python train.py --num_hidden_layers=11 --hidden_size=256 --num_attention_heads=8 --num_key_value_heads=8 --head_dim=32 --intermediate_size=1024 --vocab_size=8192 --hidden_act="relu" --norm="rmsnorm" --norm_place="pre" --norm_eps=1e-05 --positions="rope" --rope_theta=2060.0 --rope_fraction=1.0 --qk_norm=false --attn_scale=0.177 --bias="none" --tie_word_embeddings=false --parallel_block=false --init="normal" --init_std_qkv=0.0401 --init_std_o=0.00854 --init_std_up=0.0401 --init_std_down=0.00427 --init_mimetic=0.5 --optimizer="adamw" --learning_rate=0.00164 --lr_mult_up=0.613 --beta1=0.9 --beta2=0.99 --lr_head=0.00593 --max_grad_norm=0.5 --warmup_steps=517 --schedule="wsd" --decay_fraction=0.61 --decay_shape="linear" --final_lr_fraction=0.0 --batch_tokens=65536 --max_seq_len=256 --doc_mask=true --train_tokens=412500000 --max_steps=6295 --dataset="wikipedia_en"
MLP neurons of a small language model. Each row is named by its layer, matrix (down: output weights) and neuron, and shows model dimensions 128-255. Each number is 500 + 40 x the weight over its row's rms, rounded and kept within 0 to 999. Numbers have three digits each.
After each neuron's rows is what it responds to, as a language model described it from the Wikipedia text at the highest values.

L7.down337:464436551440514486493481488488494455523505449462520475511495434570558561479541530551537485483462457517584556481460450479515509533500527441532473542464528498501467445428492544474414457529561464451463452465450510499467400538558559498532482527469532512438522455479550594529509467502438507558466499483546494499522509526591626486451542482520510426492487500480432493511517521494502481556563
Word pieces continuing a word already begun, mostly in East Asian names (Gong-X-iangyu, Shu-kai, Tong Ka-po) and the 0 in 2020 or 2001.

L7.down0:501484469521518451422472495504506511510525573483565584488516616499543561535492492482470528462516492478539486467472472522458524555488540483545574502540536467529547414510470457569539505477492473504540411506516481564506543421511508498494556526494456469538421537563430575580455496549502521505534501508545455506504570504560551494480527571552423455534489476503438500481505493520528459443469
Word-internal fragments right after a one- or two-letter word start, often in song titles, names and table cells: Be|h|ind, S|ki, Ph|oto.

L7.down272:541527534501527523545478445486529480512530528543467452511495505511487538503412460519494505456463621449507450427555463461530582466504466535529491534527468468539507540487492493487480534562529517464485504566482544498489544542513512418535542514513490493487545506519454502552499534532498498505541508412547475558480435535530515492520496540576430476500497526482582476518532481484522531565449
Mid-word pieces and hyphens inside non-English personal names in rosters, tables and lists, e.g. Naw-af, Har-im-oto, Chan-o-cha, Shin Yu-bin.

L2.down763:433446509503523572489458524480492502520459557498473510548495487521455429558471516508453492592457476532514474444515493555501574488522473522484585454486506472394460457501507510491510551411505438562569474473537499500460471464438486492432453503430570530457472470481516507445549483535487541510499477483533467519435560581511454474472524545545458484471486490516441482550482523504394460475500
First token of a new table row or list line, mostly the first digit of a year or rank (2010, 2nd, 12) or the leading pipe, plus "is"/"was" after an article's opening subject.

L4.down980:490495515513539542524497499464431489580573482482482445510469478523496479469563425466509461456487525550490510478539448469512432482480522483503452418525463552449508484576476413494399550486473491509528528523471422517515525550519538547558521580453500512429542468443539478515549510483464454461525495517433439547537541484503514517509492515482540500467566534428567477535550454492493501551471
Final piece of a multi-token name, year or term in biographical text, e.g. Clar-ence, 199-3, Barn-es, or the comma after "Jr.".

L4.down224:457457464545490527528486438450496524506523463526576497465537492547550516479485512520533446426559474488517500485531424510463531478535489509475534480466502469513429503435403369490509524570480476539476542469496530494488479566525480450468446538526536438530534512516467555530524523426467495423518549508515522572490500577488509510477492537452587461534482456472462525441434514475465383516471
The first word or word-piece of a new clause, often right after a quote mark, apostrophe or parenthesis: he, 's, has, is, It, also.

L2.down105:573470478475457504497484516496448426603452465500507563540478458464518490571536454530508459478514460447471460535460488454586533495509540575538503458529464456496471498559436532535540494477486393471463462563500503525522514558535515461492582492535474434542487395557540456553443532508498498508518498492498461495495449542500456498486453593510501446515517564481449508504492528400452514480524
Verbs right after a subject or auxiliary, mostly have/has/had (often before been) and give/gives, plus modals like can, may, should.

L4.down279:537514525459475556570499486511533403494536487525466531482475507433475483544545550474434512466484474533481539495484618551404483485497463507487527503495543432444457574519486481415498482507523409489525546462474503422558609554461525482463434496471550519497489524492518490465505455414594472517486463535401568512481497515502504490444498528495544520485471436505494530525505529492501483447485
Word-piece tokens inside longer words, such as Ag(ency), emb(assies), amal-g-amated and oper-ational, plus commas and pipes in Wikipedia tables.

L2.down218:531488573500519476559531462522512493526475464489481500512561462461458455578484425545514472533466475436520536511502585435516482483494531452488522467498533511487459418557493559528499572512482447418359573536497501581430438495484480503562474508417507481504517464487528526484538460557498429465411464475489500465510553506567550422471497523527511481497517454455484479487437471505504490476519
Mostly the subword "al" inside words or names, as in Salbutamol, Falconry, Royal and Qamus-al-Rejal; more weakly sentence-initial "It", capital "A" and table pipes.

L2.down198:532516501534522546436489482462471514467542479551407512520513490521543482538478454481531505498525513473447493487507409477511526570518524487496528533451541511528441584556464467459508550475576551574577525475518503525510520475465554516477510474529464441518464486495490509459471491501532527569528537538486473471501483490529514577487507560472561452589488495446481532561418483552571490469533
First digit of the decimal-degree value after the slash in Wikipedia coordinate strings (5 in 55.8653), the colon in UTC offsets like UTC+03:00, and weakly the first piece of a table-cell entry or name.

L4.down920:531418483536559498484470447499456580538514456550409566476551508526576513505459436503507471419486485546504491503534510524465484531528486570474454500478511478506482539530538486568504468576547470582486566500484554483511474501435456437464446514500500513496527511489454470444478554467489590499567560451506522548506491529626537534466496476473547471532477468504505520505478485509509471491493
Single digits partway through multi-digit numbers in tables and lists, such as years (19|8|0s, 20|0|9), NRHP reference numbers and map coordinates; weaker on mid-word pieces like surn|ame, g|ender.

L4.down801:450568498540494535546496537465458463506521462529470520561569504480524565504506515540530489532561534533534475559520495505451501426488513507491523585530479481536533472539532574428530474481541474507537483483533554458447491590507550521547503565490492510493549556599506521500483519540528479539423446526481513485465488502442485535561491448437513483462528505498516426540584547449455518515463
Word pieces partway through a split word or number, predicting its completion, as in b-ath-room, ex-ac-erbations, disc-rimination, or digits in years.

L2.down624:492518473463507539559471505533475465495497519524510565519475446484492514466478487450458424530487470462551485466571503512449494576477421492516541466488451424515449544455500476555472474531506504488422493561462540542543512535488484506542472491492477489528443450513556522532514526430469469492459518480424445452470500560497474484503461509497507539550483465477541487499408488499545503461523
The second digit of a multi-digit number whose first digit is 3–9, as in tables, scores and statistics, e.g. 9|4–87, 8|5.7, 6|3.

L7.down1013:438496527516563506538421488484517530544466487487471519477496473474489518527553456529588522535544428517419493477484503530498478522470606521430529503472464530507558444557490539588489590541487504524513488471516546500523486461528480575530512534465464496449512509440541521497498502511557451496497433453497463485555417556576505465460415493474500515523491476529524504554533506537504535415504
Opening == of section headings at line start, and degree, minute and colon marks in coordinates and lap times (45°18′50″, 01:51:51); sometimes split word starts like f-lying, b-ands.

L7.down137:527524522519490502515546494487445504442532410493460544496455506477522535579548529433463481532443513493529489495502534450465571528505514512463449464562528492460549600416468558539497484479543514536570559497496453470487546454495527507501439433512547541523448511455470489492500556429566503528490514539493418505427521470552490543464536448459474578511525490522466477424468456526548472521484
Inner digits of four-digit years (the 1 in 2019, the 9 in 1990s), plus occasional commas after city names like Princeton, NJ.

L2.down563:532552462500509510517445440559485421532487490395504542459519544521529513468496518495504525419506484439474447489563533492506438515523456484549537475403494455415485516500476582442552555451476552473492454499492507472467487479504463501494529430468488549518476491563496537488524444521564457509545489526527481502467493532527509560465518469488447513551502491533519392458505556498487503485497
The last digit of four-digit years, especially in table rows, filmographies and career date ranges, such as 2022, 2014, 2024–25.

L2.down100:553506539505499538546531494467528484520474545529521482545580478499480460622480508475491556444547472477480465516440488477445503556546502520509446573483541472516508551436480469483482479527463503524556479490499499533529558465501517545492525518502527538480554478604483520493466480523505551544441508537492400540492465501569486473499502511490386517538513556468521515538549451484531524556521
Fires on the first word-piece of foreign proper names, mostly places and people, e.g. Ang(ola), Bang(kok), Y(oshinori), Abd-ul; also "well" in "as well as".

L4.down468:536538482484523545496453494538448544543545470464465387552535518485490425474418505477468505524444474449484484459537434525561479504453479489608514459515455467495476389499540494451459596497498516578559560537395411473518568498508546473486517495486562526504514395485528519552470464509462489494477565467506478571567477460542543480523473488455531483493497492458554500449479483446477516493512
Connectives and prepositions that continue a phrase midway, mostly "and" or commas, also "with", "about", "by" and dashes, in list-like biographical entries and narrative sentences.

L7.down398:514489524509548500525514548492451594511524480520524470425456497512465555439517493519518539455479510490547504518536446503462384538490438481524482446513505510439505516513502434475500480543490467492505502488536418477508473448456501561530499524555492561557460503516409388431546523537491465455545561499524535495495513538472595490468580500528514449516482406486493530514480484482525472493496
Digits, spaces and line breaks just before a 6 or 7 in counts or years (19|8|7, 2016–|1|7, track 0|7); also as well as, most.

L2.down817:440431456514442504483488516439443544487559490468487528521496504481548512515520502460509480492512495505500476484534463507463484535498579446521467514461482519474486480541559394471455432500568538523535501474553445581455525485485509574528521426463472572523470514404487476494538514533544584489475488486492529469482463532463483469502482555498505525493425484447517512460505510452485444520526
The third digit of 20th-century years after "19" (e.g. 1991, 1958, 1966), sometimes the second "9" after "1" in 1904 or 1937.

L2.down88:510464499506465471473455537418441548512526526447492463479414481493527577508493523495476457533459459501508506535477481461562445454558549615413514480507437552469428471491426454463396506472522450474522520542463512600512518488449523536471505535491554490467523419529484524510460487568443516500524498434435451476516476492502509568611444495488544465451520541453498523558553523494531469538458
Mostly commas closing an introductory year or place phrase in biographical prose (In 2014, / in 1996, / Mexican Hat,), plus "where" after places and word-ending pieces like -ases.

L7.down788:525472563510468529404524562473417427538530498557516474476536524532553497485463490556573552437441507477463503500506497456556517507475447496557527528472505512542457463453526535484499530517486579540468502507507406485427471531486536479523569471532418456494450481472530492598471480493561509552472492512503517502502490607505474459514539511510430492499519494541501457536502459510531524494505
The word "and" joining two nouns, adjectives or names into a compound phrase, e.g. internal and external, Food and Drug; sometimes list separators such as ; or |.

L4.down519:468520598466447456531530553464471481482424506471481514499518499532551549586523547586545533468527471545487485506465439493544585553571582460525570487603482418494457486495471416441537433543475550481431561449514517501444559460511527544471559451564523515535475469468531515482491515464496544479483522502473564433531492523523440539533578500519450479498482539571481524523473495496488491468533
Line-initial === subsection markers and table pipes, plus mid-word pieces inside list entries in track listings or credits, e.g. Nec-rol-ogies, Sak-al, Zlat-ib-or.

L7.down442:436478581526552485495491489417511566562519512547505521503488464579541484528453514494534481547489509535490581594551618479499460507506470578513504448482559496497561474424501497543517490453449506471510437498519471493569449441482498567469473473509484573450506538484451541531454460475492503485529423457546551491507458570537557512524514502496522536553542507582489516550529488448552466530428
Numbers or blank cells opening a new row of a table or numbered list (e.g. "| 16 |", "6. River"), plus adverbs after is/was/were such as initially, often, then.

L4.down81:509461542489483502530421519528441496488503468520516458501473472533453492544440503515465487531520542485474500568438511431499558564451542535506494594488488455493528460423533528559475481489515509493465465433440474550490447543530555519460569496559468518517471478480510444568514511455558494528521518526442476481567489522542524493492511472455494475531478470476578464508427498478372547495485
Final digits of year ranges in career tables (2023–24, 2017–18), section-opening "==" headers, and temporal conjunctions like after, before, when, in biographies; also stray mid-word pieces.

L2.down81:474546474495489577488533459469529515538501499473481474542450536501495508505542522501472486496498477437456517515488502534448604472453478590494506508487559553490486456464465495554558477506547444501516482502526502494468619539484525459473530563526529478503521543440576515511400548514493452488467480440495473506519507446488533406502569456480487571505589527447456511560539452438498539526592
Mostly the conjunction " and" joining nouns or clauses (balsa and carbon fiber, nights and weekends), plus action verbs like give, make, allowing, saw.

L7.down830:551487468552461496510465513456593486505498531430455507488484476536498504462502450495478514438546576479505580472508522469505495491510483513539459528480389473499530413480473552426512523475506491460480518487529411510519485500506484470496463526444523465501458440473507522505475506499617532563529467508489470459475521484510436514351456482447507490470484450515545573456556450551502473481505
Short letter pieces at or near the start of a word, often right after a table pipe, an open parenthesis, or a capital, mostly in foreign names (S-z-olnok, Al-g-irdas, R-unner-up).

L7.down820:499528456592519566510483559503596483470486493522487567466477546535434582485518532541514509455550452562544527511517499569518472479519502438464575513507527505523564440510475628522619496548497458416507456505502469513456476475531519464505532567491527530485440514535525529489492481545526507585469540538474545480524455494453439505412564509463542541461462477553476484478464520475505476447526
Inner pieces of split words (sym-met-ry, anom-aly, Gen-ev-a), digits in decimal coordinates, periods in "c./ca.", table pipes, and "to"/"than".

L4.down388:487617473505412472499547506462556525527562524483537501533503498560512517471505498491522513514474453460497469489572513490610525461402485468512413523405434536493566485439441550509522547480499473519514541515487469550505493483463462478430498492488529554465542437492480473489472519557497506474500497473464437533447551501508537501532519551454504589488534505580514475469472522567480559462452
Inner digits of multi-digit numbers, mostly decimal-degree coordinates after the slash (5'0'.47), plus years (19'0'6) and table figures; weaker on mid-word pieces.

L4.down489:564496483525500451556548471546458420463543465490529564499497572528495533591483534508522464545472507560530522508448543487435481492536503419477541500520574430475427527441463410532535508487565537490494548556515483474524538551493524497495477515463548487494555594534473545515516451552479548495476566548481466488443502504592510470487465492540508476529466572424527525543530497505466478556512
Word-piece fragments inside transliterated foreign names, especially Chinese pinyin and Arabic/Persian names, such as Shen-z-hen, N-as-r, Touv-ar, Fan Z-hendong.

L2.down900:423471514525503516513427502511465541477482520501532538556537511503549459529515539470491509581424470527561463391567485490422516501506478591486589426469517442461465486481530479464580488407499495523526434513528504506485515449511539472468435450393510453543503498466500484453533440451552555468535473493500418547492497528500462524420459527496471498469503490515501531520500496531529463479502
The first token of a new table row or numbered-list line, usually the space after a leading pipe or a row's first digit, as in "| 1960", "| 2016", "9. Steve Vai".

L4.down479:456444498486505519485538529535525497581479472511511494483508522454488473480458507536431474460524542540459453496480498501479510471538432538484498539544484509532522347522530506499491519483545527560478444504514591525486478460553515485495530534403516494519514527485473451499479461541508513510577501504531492433430473497478503397560515525529547527505496523456484475494451484429495479471492
The opening pipe or dash beginning a new row or list item after a line break in tables and lists (squads, league standings), plus mid-name pieces like -ari.